config = dict(
    head_dim=32,
    parallel_block=False,
    init_std_qkv=0.0221,
    decay_shape='linear',
    max_seq_len=512,
)
MLP neurons of a small language model. Each row is named by its layer, matrix (up: input weights) and neuron, and shows model dimensions 48-143. Each number is 128 + 24 x the weight over its row's rms, rounded and kept within 0 to 255. Numbers have three digits each.
After each neuron's rows, "fires after" lists the tokens most often just before its 100 highest values on Wikipedia text that the model never trained on. A number after a token or word is its count.

L10.up7:096133173136107137082122135130138134121132115112119162105159116118146127151148125130152132187155120121142118180133143088121099130188134120130133091095150102141102068128149129088120127167137153121109102147119088104102116164110104139127113165083114143129154129180064122102115134147100142135
fires after: " the" 59, " Lou" 6, "z" 5, " The" 5

L8.up334:140114148133161104138129075116171129156171175098125108116169158122126127181106130097126138125111141089109153124152169112163140162106149123106111136109137078118100092121135146126095155147148105106162142106170140095090124146150120136113090087104063107140184149115148170138143158120080127120
fires after: " V" 20, "I" 10, "v" 8, " v" 7, "ol" 5, "or" 5

L8.up763:163121111101182110107124103126155132090107134145160088121151091167098123127121135132134126121165144089108119150145147137166155141096152153109161127122148142109112172080131129167082129130119159116159141156122122131120173094109105160131081125089138107145147190121132175106134181104125114114
fires after: " T" 18, " t" 11, "i" 8, " for" 6, "t" 5, "ent" 4

L6.up409:103174113130117179144113115108154103221116128146134141138127146081133131111129129124111156151135129133123135095133159134099113110121160175111103135143146155151136096115129105135181166160099075056122161158091111109076112091107141113150118160114089132119125144111125123152175126110135119097
fires after: " B" 25, " b" 12, " G" 5, "4" 5, " Sh" 4

L6.up344:104101159129148141124123121123067133073176145150138127135144149105123150163136126093075111134112114123122140137089110134159120100110173133117138091150163134147120106111120127135135159215115138088082141084094128114102138136076118151160081122106105145140155169114144155155162140133135126163
fires after: " |" 33, "." 14, " 2" 7, ";" 7, " 4" 6

L8.up162:119081151150129147143113171159174131120086133111146110113127178119146122120114149123150142093124174127149164090115117123118139117150137104116071118109133104142126131126147128114157101168149104110132136126091118121131089108132130163091118130147151151092136163102151133173113165093123138153
fires after: "u" 30, " f" 15, "f" 10, " o" 6

L14.up6:115170110166136137067089104128148120146111116106137121130087104110096099137119099101155128104110155103148109158082106143174175156131119156146114115110141145111145120159114129129158124088118112166142115146103157097147134167075078117138131135101122126116191132152132185107130107112107161100
fires after: " G" 22, " g" 12, "G" 8, " H" 8, " C" 6

L10.up442:099123154088117123126145112120139144109106142134137119126118102118066124165088129137137147130142138116103112123128146183117141182115129132129132124113182130133120099121116158110131139147139132143124136136154133147127109134127138161163085123118150146148180126104148117128156159132125150111
fires after: " for" 13, " t" 11, "e" 9, " h" 7, " se" 5, " For" 5

L11.up483:127131113144126124110107160109147077117117111129142097116136121110174090127080097169143103092135115115128073149108100142146156164129139124152154166139140135121136101163134126119133164105128162099141153154135145119159137145139083179105081122100156141115128161119156110154102162149102136107
fires after: " C" 37, "C" 14, "-" 7, "c" 5, " Car" 4

L8.up572:146096118116131109134174125127202118169148113087115088129120132067181118096165130117111100107106118124155152115108147144165117114168141121142103115139132125128111127165136149105151129145103085129151119160131084134142169101135125125089106115155135087147141150104184103132131151092136121118
fires after: " M" 30, " C" 21, " T" 13, " O" 8, " the" 7, "M" 5

L6.up619:122099125158120167155148110088171110134123149154109129123127187069153069105151084117110142111174154109147101094108132122132151118153141142132106123172147123123145139123151117149171120120121152106142109163132127136085171113098116169110095163116109172099136150111116115133160147054090142104
fires after: " F" 27, " V" 22, " v" 9, " T" 8, " D" 7, "T" 5

L5.up635:109164117145148131119139183140180114177122096141118125111133116114145136140098138143101158114103122096077127134119127149134139136121147114097121095126161138109106138118116135099127152123132129081171171145161117160148156072119128140112122134098128174153120124134143123126091130090149130134
fires after: " United" 20, " F" 19, " f" 8, "F" 6, " G" 5

L8.up73:116129101140143172129153146084103130164082133124145089116127080116113120140104125114113136106125102069169125160141166130135125059154134124135113155139148156107111128100114151133194115186111079134167136147147112127143112083092103126112131102141143104138118160086144109147165175113120167123
fires after: "," 46, " and" 9, " December" 6, " in" 5

L4.up675:147131124070101177113157137174083169116142143137144134140129122117132161156117128149107137086121118109150105121127150087141131132147149136135105093143162132119106143114137131115123097155088135125109099134106104132123147159109144146094124083087132136127131141123131141135151146118158170171
fires after: "." 35, ")" 13, "\"" 12

L10.up610:120124107157147152101089121113130115175145146141144090112150163129105163165108163137125124099149117130094089090094141155126138136159147115151104104130107058147105105114130116121139114120069083140165162116154107106122115146131107156103119085121118123141119153101126119168127136108097096138
fires after: " a" 32, " A" 11, " the" 8, " c" 7

L8.up555:106102141127080127107107120109182122185135144124116096120105118125179088137108126126103148123139125126136125116108158154133141125129155165121083099158159110125126119135073101105147135174105154158153096136104134123136167140082101108180075099135103104156123102085155119126149161098112132163
fires after: "," 74, " the" 5

L6.up501:153137150133126158110082127089149116201133100107126121125172109116095165110084136135130121125115096126106108099102136131125196126154151155129085136144115133097086109095124139133094156131120134167134152120130100120110140108119120167129110102115157124164137133094122088160138164129095106115
fires after: "A" 16, " University" 10, "0" 9, " U" 6, " A" 6, " I" 6

L12.up153:150132099136139152123105092144114095122129135162158146097150100122130146144153127121137142128129113109135092133108103136112146097120167142070126085107130088163114150131121117133181122105099133078148160161123123141164104148094133124153145125090122142140135127107173135150132109098093139144
fires after: " as" 18, " B" 15, "ri" 10, " b" 5, " a" 4, " 4" 4

L5.up61:189098122145144133121098154148129133177116132136123099095110130126145136154134123115133092161147098124126067111094129122157154145178162114139110106129180120151128095122172113152112114129095126085131133133156113163178105164168071115100118124133139131126106161109110119111130171095100121151
fires after: " the" 46, " The" 8, " his" 7, "The" 6, " a" 6, " an" 4

L10.up265:101121153111133158105164182169163109130091143090094121115088155080174128168138166109124110139135102130113107146112159157140102118117157147113133146076124144154133104132087148115183129164111150140146137083142068134139165145104113127114077123152138131133116181124120129142158145141146138118
fires after: " l" 26, " a" 8, "," 7, " m" 7, " L" 6, " La" 4

L6.up208:129142149119155147132105081121097156153098098088141148139128081135125118119147126131138116166155102113153121096128130130133133109202148121108105130152161139143130103128157170072112127174136143089115116110113088159117082198168084097172146113107139141130109127121113168132173143153127152141
fires after: " the" 17, " sim" 8, " us" 7, " The" 6, "ex" 6, " m" 6

L6.up626:109152102137108142155124136120117140180137115153130060124122141118140166114117169161092176146131143093115123121143130190108150104117154147095110099128163116132130123111131179107170132124101155095147124161109130108171113143101068146166123161175104159131140121096113147126125183096127134147
fires after: " |" 19, " the" 12, " of" 7, " 4" 6, " F" 6, " 3" 6

L8.up551:138131156088114164145127133088155118179102131098160107109131163126163119159145095095114158107121053135120095157132084138117135108117171169088136120183132121137123116098077095121145118143120124118158149191186091152159129111127118127072098114117123146156171107101141111143131117119071144158
fires after: " b" 18, " B" 10, " v" 9, " 8" 7, "B" 7, " 194" 6

L11.up105:116122111070138164104151122121112086223093131097163110087144165099156120139130163114114115111129124128120168104121138156167132142110140194166156116144134140127119109142119116117177099144084166057172123154115110147144118154146090118084092117102134125108114136135131106130135165096104134099
fires after: " B" 31, "B" 10, " L" 10, " b" 8

L13.up760:126141142139156127133173103079109122081092161094131081140123078113104095164110114144115103137146093118097142101108109123128131166115119130141133088109113174140093152141102120123149126132149102168118162148167159165089147090110128123130148172154155122116129132146140134119140165138110140155
fires after: " M" 16, " m" 12, "it" 9, "at" 7, "fl" 6

L10.up181:092121110171104138101115118166131128174111088095159083132098164123098147131183164135099132144122149123130133098097128123128123180099138174114119146131127096139124125086144145077124119132136079068125140153125109143116103154116105143126071145099092123102152137134141101138121132113111133162
fires after: " a" 24, " was" 12, " C" 10, " |" 10, " an" 4, "," 4

L11.up395:137121117116142153138111133133154146131144140114140162113128148140076138133087144134139139121096141161104116134124080080126183143134168148105086158141137134147115115086095115135144116098154174116122140146144142152185104128132110170112119112136121143127101139136130084114142120142133186108
fires after: " in" 37, " reg" 6, "ol" 4, "%" 4

L6.up117:130104136122117150115114138184131138136187123133096121148149130136093110180142144139105174112117120094101142097109119169180118124089155162106163093099164111156132130164120142136102127138120092097145146150135109112128120116099101097140151137099169190147150140144114126111116156102136113107
fires after: " st" 14, " B" 13, " k" 8, " sh" 8, " H" 5, " V" 5

L8.up57:106152127117162155134118131111119104164115176107132109116106151095192121163120113132111162112137150133112123124144099147129172119136142120135118120165140118130126128109145139120180130128133071082146156170148153117161122130093094162147145120147094127115153137091107178134125139098092117127
fires after: " deb" 19, "eb" 13, "te" 9, "b" 5, "ab" 4, " Che" 4

L11.up24:096102167128131129144113130174182126182110117119156147107116117100112083163137123111156116102114154101083142092106080148127138099138116133158103116105122115125093163131125176145163119083152101168125164150140154119134144099098130184108101158151126145144170130144163138155114116105159137180
fires after: " f" 20, " F" 19, "f" 7, " ref" 6, " ob" 4, "F" 4

L8.up638:120143116099100119127152137127172113103106154128108088149133130133132088135129146147163155097139116105092142131138122165119121119124174152099120111181135093133137133140134128113129131121147123126145172118118148121128138106117123138092076136157128139110123131105167118113196156087115149150
fires after: " t" 32, " h" 19, " T" 14, "h" 6, " g" 4

L6.up60:151144105117109151111097093139126119159153139125096125160076123130118114186123123077095123139149129130105144082137163202143135162111146184124133084102086128104126088131109146140138170157139141102142095127129116115067152124105144139124150127135145186138159138114083144139181131139110097121
fires after: " V" 17, " bec" 10, " B" 10, " v" 9, " Bar" 7

L8.up762:148127122150155125095108157119145125140117116079152147065138125071150113139129094121117132090167138164082103115115140172105184143148132160157065152106153059136108153128119106091137106111136158186130119139137111108119139096139117132119125083120143098109170110128134096129176166112097134120
fires after: " C" 22, "c" 18, " c" 10, "iv" 8, "p" 6, "ric" 5

L10.up528:113120140139143133119122167181146124150118103128119158135094110103129168157098176106156124096126118090138137107127155125151104111098153112143124166166127130103111083157097133123169125138164129131120137163139099083159113092136133157131093114147153123134108076131149118150095098108147141153
fires after: " of" 26, " and" 13, " that" 13, " where" 4, "ra" 4, " which" 4

L5.up192:173107091144107133103115154108199131136115130152140112113127163100187155128121150112117130075145133146100059154112173136095134143123149147098083101102143139123132127097101129116134140125090141135116122176109118152093148127098145130100115105135105120112125121130122140109147091085132144103
fires after: " D" 25, " G" 14, " K" 10, "D" 8

L6.up339:103100163165142129137152120081120115111106111096112156125157155112114164123129115129124126117136113149148181107113119151190105103155150127155140113138117128085128131102060110118140144119158140069136102126141151154093137087108142129067116152140160124095162108095141141134172172127109147101
fires after: " M" 25, " Sm" 9, "m" 6, "im" 6, " m" 5, "M" 5

L4.up230:165107139108130153121130082121124100175100111096136114106137127114135130123164134135140144124100122126142095134122114113151144145180132131097110095128150121144109125127155111128106067183109130130131106125075128137116118157157111100124119111144097149126125140098107131165119125130130080133
fires after: "\n" 39, " (" 30, " un" 6, "-" 5, " in" 4

L8.up298:162118136127118102096119157143131127131049119120092092119157125127169116145146108123113114141149120146114113116083111168103122126129145147150057112093157074150116115129128152096183154104108113131147133176128154133156142133144061175107121160126146103111179129115137110111137108132137153111
fires after: " to" 21, " cl" 10, " At" 8, "l" 7, " Cl" 6, " the" 6

L6.up514:147138097174133109126116153123163126144128110139105133158112112110157144111093128136147130103103152081094112156121160114127208126124174163187120145136138141178107112077070156157104124127115120108155128163121126132148157112096131159114082153126133116091126115148128127113146102126122135112
fires after: " h" 19, "h" 14, " G" 10, " sh" 9, " H" 7, " g" 6

L6.up726:099128171160112150130137132133153093111131083170156090134082119116144151112097156124129160111150144126121104160090140138136122114115161105133094120131109138155141140084101147121148126101088122115124136133094091124112107102082121144092084111087117130103165116147160120126151122124124158121
fires after: " G" 20, "K" 13, " B" 9, " g" 8, " K" 7, "T" 6

L8.up196:122124102084142173114134123086129124115102156098147138133146151102136100129138131076120152122162073127127125138102131169129134113119154127115129122117120135129127104134140182113167152127137097103097164127113085131158088147107133166132155149140095131121133149095102101108115118104132172119
fires after: " Co" 13, " re" 10, "et" 10, " Re" 8, " over" 6, " co" 6

L11.up289:128144167112146124108148123151131127118137126156156086118115160153120120148136097170071129166137102123126161136114147117094156131109129097168131112153127115126110157134131179083087120118154092100133153148105155104127110124107132133121112142115129110146122146099112137131118110127112122159
fires after: "it" 22, " Comm" 14, "ret" 6, "resent" 5, " num" 4

L6.up238:137124177141103125133140108051172088178166143162129099099150158083129143118144111114119124136135082116152125118133129117140124144123153132100137089137123138096157115156109109159164107137105146109131136117125099132114164127134124140122070139132096181148182151102137118137160128093103134119
fires after: " M" 64, "M" 13, " m" 6, " V" 5, " K" 4

L9.up367:127101103138140125139113128138171133122156203170116075120162172112132136164081124142151140119106109097118145103138127119126134100118174107111117097167146120102122103131109094098118131105146124071148168106086097120156117093119146147149129145110150146118107125143128108181114135065177134126
fires after: " s" 24, " " 8, " is" 7, " are" 6, " e" 6

L6.up99:121126155185116138102111107135164132181102083152141112114143165092114085133147155168164133129115140144125123111135126153192133069153135107106107099121205133176122112129093141108124129120144144137122123117110099157084131128104125140124091166118148102135154130142159158120117167136148142144
fires after: " M" 15, " n" 11, " Y" 10, " T" 8, " Mo" 7, " m" 7

L3.up339:151113159154076170126124114127169111139140110110152118133144095131131150131191149154109107129108113113118111126106148142159145113127150126146132143101115102144094137101109125190142117140121113127097121125149117160097098097110124125116127129152109125092106097139138099127159187159093163112
fires after: " M" 19, " H" 17, " K" 8, " J" 5, " Z" 4

L8.up102:102101159116164152088138084110116113137134131109146109108139164093102132144124109103102097140110093131110151140124159163138118148085136127128119076166122146092134091119128136098189119121104122121136130125131114155116102139110139143097132133103112140129168157108114140123175144072097108169
fires after: " v" 51, "v" 10, " d" 9, " ev" 7, " V" 7

L8.up423:129169126156095156115112136087129100154093174150139098119184121069180110093129102108104145134123127132126134118128169101160121092130118128123135124162135126128103107167108130120159125150108124090173140135146152110129129130100090113108102130131138137106142117138219096159131119089116145118
fires after: " T" 31, " B" 24, "T" 7, " M" 7, " H" 5, " b" 5

L8.up513:133110146154102124121159124155115127152176135171159096123110138108154130131125160153136120118128130077170133113085108113139123179115126125135095138145125094104133104145166165099142154107088144091126127154117102148152145132131108153143082086119132147129130161138127120142099157089158122136
fires after: " the" 26, " a" 24, " was" 6

L13.up650:136062123117139149123132148112150093144101112134103121118107068149164148122133109123118121139124131147132154118100106140107099117180136153123123124140130116133118149145084153117139125087066151156142122129156117137106078097136126173071128127165159108122143112113118107148097149107118163151
fires after: " M" 32, " C" 9, " pro" 5, " Mar" 5, "C" 4, " de" 4

L4.up393:136149095153128142126150139109169075162145116103123112143115172135195149109097131142105141079074118127138126154123150163143108163127149166102116150136111144119128119177075096107169132153095081063096107176118120098135139149128099156095138121120108122122176145121112144144176148125105129120
fires after: " E" 18, " Char" 14, " M" 7, " Ar" 6, " B" 5, " L" 5

L10.up470:104145085142139113128130141114179121119151106159107134152135116107122135121145103150120175106116175101104134139175150174137157149138193146083100110137135120095127114141136118125129120142137090107085178175117161102121141110095118153137110115169145135146098120090121115157119113125079146110
fires after: " G" 16, " g" 11, " h" 8, "-" 6, "he" 5, " sh" 5

L6.up11:115135137083099157128166174153099125107100144126122097125120119132110118141116115154101125085122111132136124143146094153156129103149135123127115083115166128108130146121161132102120111130131116089102141114087107128137158175134132177105116085156159139127123169122114130142105142111144181145
fires after: "." 83

L8.up379:110131175151142128118137131133108122119151182136133132121099161102155116125139150176148091111163117127095112113109154135170124156101137157137094127090140148123143086161085140153154114128079149124110108129146179158113129130098115142091092140142079146114131145113137098161102141170086154129
fires after: " M" 28, " m" 27, " B" 9, "M" 4, " b" 4, " l" 4

L5.up551:143118132142138141117141099144136098157116126095122156083123142111071114104176149115103124079158117095172096155120134139133143137149145141126109115111142123105137074158152154122110131151114118120108124132071093155148126133127159097087143119137100104137120142118116065173132142103095088128
fires after: "-" 57, " dis" 14, " \"" 11, " un" 5, " (" 4

L10.up624:127098156146137175107130081114130142167138111104143077088112095080108162117172140154161162116084133125121182090124127142123135110198147140149123115124163131139120114137119125121115080140125150126117123152138108076104137138141092111128119115120089119160113146111146128139143123108071163128
fires after: " Al" 14, " O" 11, " M" 11, " al" 10, " n" 4

L9.up400:133135115125079123095124089150153136162129190114153103110139104097117151127119130121113121158131122152069135143104154132096150133143163103118130070160080142146115135139155144125101137113109129113116127088109153116114144180099081182119086089187132150150172148123130158155164171089113111137
fires after: " al" 26, " I" 23, " Al" 6, "I" 6, "way" 4, "or" 4

L9.up595:128093119166092112122133134128158164097130077130129083119115130134132133161164129136117149151140140145097158093104115123116114097139135101154053135093117048146106124168103138079160131131130159135145134171147094136125145119138132112070123138125152104127122153168143104131115148146122122152
fires after: "ic" 21, "c" 10, "a" 7, "S" 5, "in" 4, "cl" 4

L6.up290:146131158093099152143164128111186119146135163127157111133140155121184080123150110094126139128148120131132126135154118103143156102152147129115097130146130103138130080134152125126108112122092104129108141144097113122133108131101159144093138087118114122153116162117166151111131123081131088126
fires after: "." 24, " U" 19, " T" 15, "S" 14, "-" 5, " F" 4

L4.up346:168123154134141125077125103099128132137129146148118119144127135116180139160112127145138129118127116068145117129103143121135138158152142104104134128105125145128109168199085119122160123165133123126118151126124147139139146124137137138157056132111124141101130129091118172122143203159150116155
fires after: "," 37, " the" 13, " and" 6

L5.up455:115092115144090158140146152142149131129134077086143109121141099113114188112082107108142093102128091146104153154150112128128122136154145145129104122119139141154111143160088104119143150148115115151107095127102087146141145121129117104139100127111115160120116108099150129138173154120088089185
fires after: " ex" 24, " in" 21, " pre" 5, " em" 4, " resp" 4, " n" 4

L15.up468:128104127150120154119108162082107103142131163121155148105151142134121154093139153172110152120162108124120107105136096128116170086136161172083097119118089092120089124105130135103124133136121092120109112140119130148083115142115106132132105091097126129130177127148160154100180135109110146141
fires after: " A" 19, "," 15, " I" 6, " B" 6, " a" 5, " Sy" 5

L5.up736:158124084111160108091076126125150100127134150104123094105131100129094153148148133125097168128120100106121137110138090105109159157155148133147090081129158113119093120115141123126133121147064108146115178115145121114155132112145145158094136119179123094155119164107115156145169138122109125168
fires after: "A" 16, "th" 12, "ording" 10, " offic" 8, " ind" 7, " general" 5

L12.up410:148140158103158137131154115120122116172091115064196125129157143105094130141104142157125096124150092123102143079065106131170109146134163128139175122112156115113097161109137102152139111159111120150113120126171104166100149103116076149078093159153143103099125135118128111125103149112135129167
fires after: " m" 26, " M" 24, "M" 5, "ur" 5, "im" 5

L11.up684:131111121117149128145072162160190114125126130131126123146125084124175110121091125142166117095158117111087106109142106112122139142166135161130133163156140084172112142068136128127176143152139112151154148135128143164196109115103160132110073134148160120090130123126134102168139146112114170099
fires after: " h" 23, " C" 17, " H" 13, " c" 12, "y" 7, "h" 4

L8.up82:141163131100142133145165128109165161155110149124120111102181133118143164128093141111129111118166115150087107141142144138106095113131170187116091110116149081153119113126096130130147109146126157155155127145142096127173091113126084132122112173136093121117144128114168095149131153142076141102
fires after: " f" 52, " h" 9, " 8" 4, " B" 4

L12.up301:142127121121127147112128124136144130155085138081165093146108153087135152142148149131133118073127108084154147126154114160143159169130134139129133093074168120095133107153155139128145132135106121083111107103103138153101174150137123135093127075126151122122103112104137090137108124117114119152
fires after: " |" 25, "," 18, "-" 11, "\n" 6, " (" 4

L5.up424:166115113176129160129125152151169087175154159147130114158134149086157160106111145125135115125110108134114143100150164105149125148109152157093123146108119152150119095110058142144165127143084188091154142124113108161126114107125165109123125164138116166108145161150121126133145133122114123140
fires after: " b" 17, " h" 13, " m" 9, " th" 7, " B" 7, " k" 7

L4.up359:148139119120111104152124143140139125132098174149127138118130144104173136131085139131119139112157122099132102131079116117136115127077147126114107074145120120085113135151157092129150106141128128102152084115110136103143163115130120133172120115098118132139104107102125162170118163094126145093
fires after: " was" 22, " is" 10, " be" 5, " were" 5, " are" 4, " open" 4

L8.up760:128157103134154169098121165116159138167136179153127097110138090086133111119123149162133143138136127117108103155138132144123174127130185123129135100158124132143085154142110144095129150171102125124132144132106148091133137114100101140146109129103151120128111101137151115115144155145122141110
fires after: " the" 29, "h" 11, " wh" 5, " Wh" 5, "The" 4, " sh" 4

L8.up183:140128141116154101134103123069096122115100141155145137128114187102108113131104109168175158104128098100055130112102113164151148118095151124141070114134138115140105112134107106126166136143134152125151146188135147139113151118106125184109142128116102106089095137129126192141124153121128081104
fires after: "b" 20, " tra" 17, "av" 10, "in" 9, "u" 7, "ab" 6

L3.up17:152127121130128113127146103099091116100166160112087154145156165120141114124124112141128110116139132128154136175136145126141139129093154198139176154074140130179119097127145132154119142151163115093113162132074123107130098162116106157173131119174139153145138095118091092112138108133133115134
fires after: " g" 17, " sh" 11, "re" 9, " w" 8, " se" 8, "g" 4

L4.up141:144131089157134088126141124096145112147078152106112146120196122098108137132085125120126109135160117141117153104131153153111147149149141177104107107139157120187105154154133079103138126163116124156167098112131140126124160121128106148168137122128185123112107095123105087137119142119123119108
fires after: " (" 31, " un" 11, " in" 11, "-" 9, " bec" 9, "—" 4

L8.up451:128114115152103162090141152111152102169120144120136114119096135108133116134123123133089154126117158153142142122110139108167108125159138180117116123166115110112104144113122115112123131174078127121075143161138153098154157178111138132163060116138088151126140143088135116114154148112076122147
fires after: "," 89

L10.up453:100123155169097120145104115118120154154107164142137119089141140101123105126144116136141133110137090153128162103111142182136123129128152110177110099131166135116125087127141122100119117159149126149134118133142103114139130123082159122067106152135114142091169132126140122177140199114106135151
fires after: " m" 20, " f" 12, " F" 9, "m" 7, "u" 6, " ref" 5

L13.up293:094128171144153157169131170119154100120108124167124113107102157163147165118110123081143148169151106145123120115141137122142170113114148143090080135133124131135110090143048135108144111143079118082110154167127140098128156160092163155153112144124143147105135155149107097097088140106132118155
fires after: " b" 16, "b" 9, " B" 8, " p" 7, " P" 6, " sp" 4

L8.up279:121109119100131143087113132097120130130105143085112117125125142093118116125147118129134109117125108092119124138114113112147130135137146118085166138098120110080108150113112101127144120159088111162123117154149108204125158104126142144090112110154149129078114117101152092167182179127103139140
fires after: " M" 25, " H" 18, "att" 8, " m" 6

L10.up554:116148139109140121095134143138212092124109124127119108085135079072117137127155131131156149116165147098129096116086153120113141137098123184114129121093166102117117115126140155087178090117139091096134157170092074148139140139102132116149121107101133149105175174133133102140126117091138133148
fires after: " G" 26, " B" 14, " C" 12, " c" 5, " |" 5

L12.up625:146131154093134107098134128166125105125100121135137071119116147101109109110114127164131133138122108109154111097144105139147146138147152170133131120091130122187140117105100102130149126165112104125108160078108122161159109131138148144096079123119143122146091140102112116155162194119112159119
fires after: "==" 27, "-" 18, "\n" 8, " (" 7, " \"" 6

L6.up337:165096098140107107114108108149147137109094139145106129125163097152116094106146110120104129124141120120116125139095105142107121113147179130135088120128124073160160130126149115094146109097100191113131168133112122118141125140120090161124110117095102159137154138123138153137158106079136176161
fires after: " to" 29, " g" 9, " t" 6, "'" 4, "o" 4, " all" 4

L9.up752:171084129116123175079096133127158121111136134128118108097100122148147124131135123129117049113165155109122118131138104162103165113152148099095111088107113111133118128177147152130158134111129094111123130128135166118119155120112112142141146126189165122098163185132138087159146151126133146104
fires after: " the" 22, " |" 17, " D" 6, " to" 6, " of" 5, " at" 4

L5.up398:108085146120131136096144116144133109106120161096132113112154113086084147130125155072097118130135113129110129125131094145146136134125150140083125152147171105094141086116168163127141131142113128123107133094069107141145143117138086125093115135154093139171123128121129098173167126109128120138
fires after: " (" 22, " \"" 15, " in" 11, "-" 9, "/" 7

L11.up203:155103119126094120123106122145143112148122128092157160079097158114144136153153173094086112111105126129090158129132157129146145114112122128115138090142166127114137122130107197122129118099150122095111122136132133138122151169105170121088114136103149110092174170101157090182109143159118153150
fires after: " |" 40, "," 9, "-" 6, " -" 5, " and" 4

L8.up43:134100152118103148147150133154140113129139143122091093155181106105167097129118061110100112109125089115141140129141079132121124106101123186126130128094144102110113127109129080104119142132120100135145172126132122138172120114167142145114090131115120107146113139110150099116185115138115130127
fires after: " (" 28, "\n" 18, "-" 10, " m" 7, " \"" 5, "M" 4

L3.up467:093073137137158175138169166115162139132112084103135086105086108106085134169116174072081147118145093110140153119142095121115128082116154124159118114132138135112101105155149134137131137158140097099134162124093101152139140119172111114125118141114140158161145132117087146131168115118117149168
fires after: " comp" 19, " In" 14, " resp" 9, " con" 9, " in" 7

L6.up222:145105112140133118116117172116147118145120063109087109106088116075152147122129129155119122102094150143124132126148110116147160126176122126134125095129139100169150133122151125085145145158118137111074105092138124155143142094151112133118109151160129152106117127117153087142141174114130167161
fires after: " n" 24, " m" 15, " sim" 10, " M" 10, " N" 7, " ex" 6

L8.up170:132100144084096179147115148103113143154126144108160158112168136072153150138105113175138195097109078122134099140137135169127143138134186152126094110132132103151119117151098123153138149150108131089054124129115124109088136155077129145129118125140120162125151188115132139177152168122102128134
fires after: "e" 38, " Mo" 7, "." 7, "o" 6, " Me" 6

L12.up110:138164108165144155123090134099148121154111143130109134145108113074124134140116078132111132086156159117135079145132132130109149177121153106146085136131110076156136138121133144126137143127131143161123181142134173133133131102104111114111092080156133101145143111130153143129152178114058138084
fires after: " C" 23, " H" 10, " c" 9, " h" 8, " ch" 6, " Car" 5

L5.up51:146122119120134105065193114114093113111131171116088141130127184112105145119131111123107122176169107152127130127119127155139163128096125144095129119095121110117120095188146124092128144196133129149081102115109123176096169151120112143127138139180178147113092106129101108137144149137120095121
fires after: " (" 39, " bec" 12, " includ" 9, " un" 7, "-" 6

L6.up615:144155108128078170131160150103128108149124151107128133115106131125146124126130143161099155090117113093086109143136132136088111135110142150113051165161113094141110102113141120128176133128127127115148117177129138079131147144099084145139106110147118124108155124157140141132150113137158120096
fires after: "A" 16, " a" 12, "g" 10, " A" 7, " tra" 6, "U" 6

L8.up470:150096140171127118136138082080171074155135165134105140127131119083159125112123104126141136123129123156117135141133157121147126151171146165108136080142121131099126109122149157115130137133077131114161088142167110159113132088115104135084072134130100123117169149105157109177129099129094138070
fires after: " K" 63, "K" 10, "ah" 4

L6.up752:142092158145121164126134110113171131065109152130145132128085174107118151162128136129101150068110098145132153102093147149093098125091145135141099110084114134131121095130090099122125124148115147064124108150120121155106171141112155135071129121171106142131140174129106107122167114113134119121
fires after: " L" 15, " La" 13, " V" 12, " Al" 9, " Le" 7, "." 5

L10.up638:116126140149150205136110148122146088163158118148107191123122141115118157163151131090104085124122133146138130106118143162130150140099128128099109088125090120112113081129158118150123129120146110118122133111126098124128116125073100127110142107146127124139118126131114132194157150116080132119
fires after: "\n" 50, " V" 12, "v" 9, " v" 8

L6.up260:118084106122120085136128136149174103140146084142094135132128139099079102118122115116101136094130101118165098163134156137149131135119116120141132120121135147167062118123143141149131117162142117135118172168109102118153145095113160111082103116132131139160145123144185114095133175125100128133
fires after: " sp" 13, " F" 13, " l" 9, " n" 9, "p" 7

L10.up549:113145114158161103125117153136177152147137128144088094092098154128106115112092133124143160127134122170102110107108141171139130140161138158092147170144124128126084120156144137140127120122159138117137164157085127115169152106107144143110127131129087129111104141125150104103084133105138104137
fires after: " f" 19, " F" 17, " w" 6, " G" 6, " st" 6

L11.up601:116154121132147145133128088123143146148079147147099124119123155144192144139163110128173162154121124074121126121109166128126133137136142121133168125131117094117120110167108150128160126126125108148098108138106074155098141120097071137154101120139114130129118157124146143119138144131158153167
fires after: " the" 28, " a" 21, " an" 5

L6.up388:177082138155112102130146129141153100116129149133146108123136112117134173110146121109153098089147135185124090173095110130092133127150141098139138095113130127108133099127144132129085176127109144099099120127050119128126123142119128113065071092139130118142132151137169165131147131108150120086
fires after: "-" 21, " al" 16, "u" 9, " Al" 7, "i" 5, "/" 5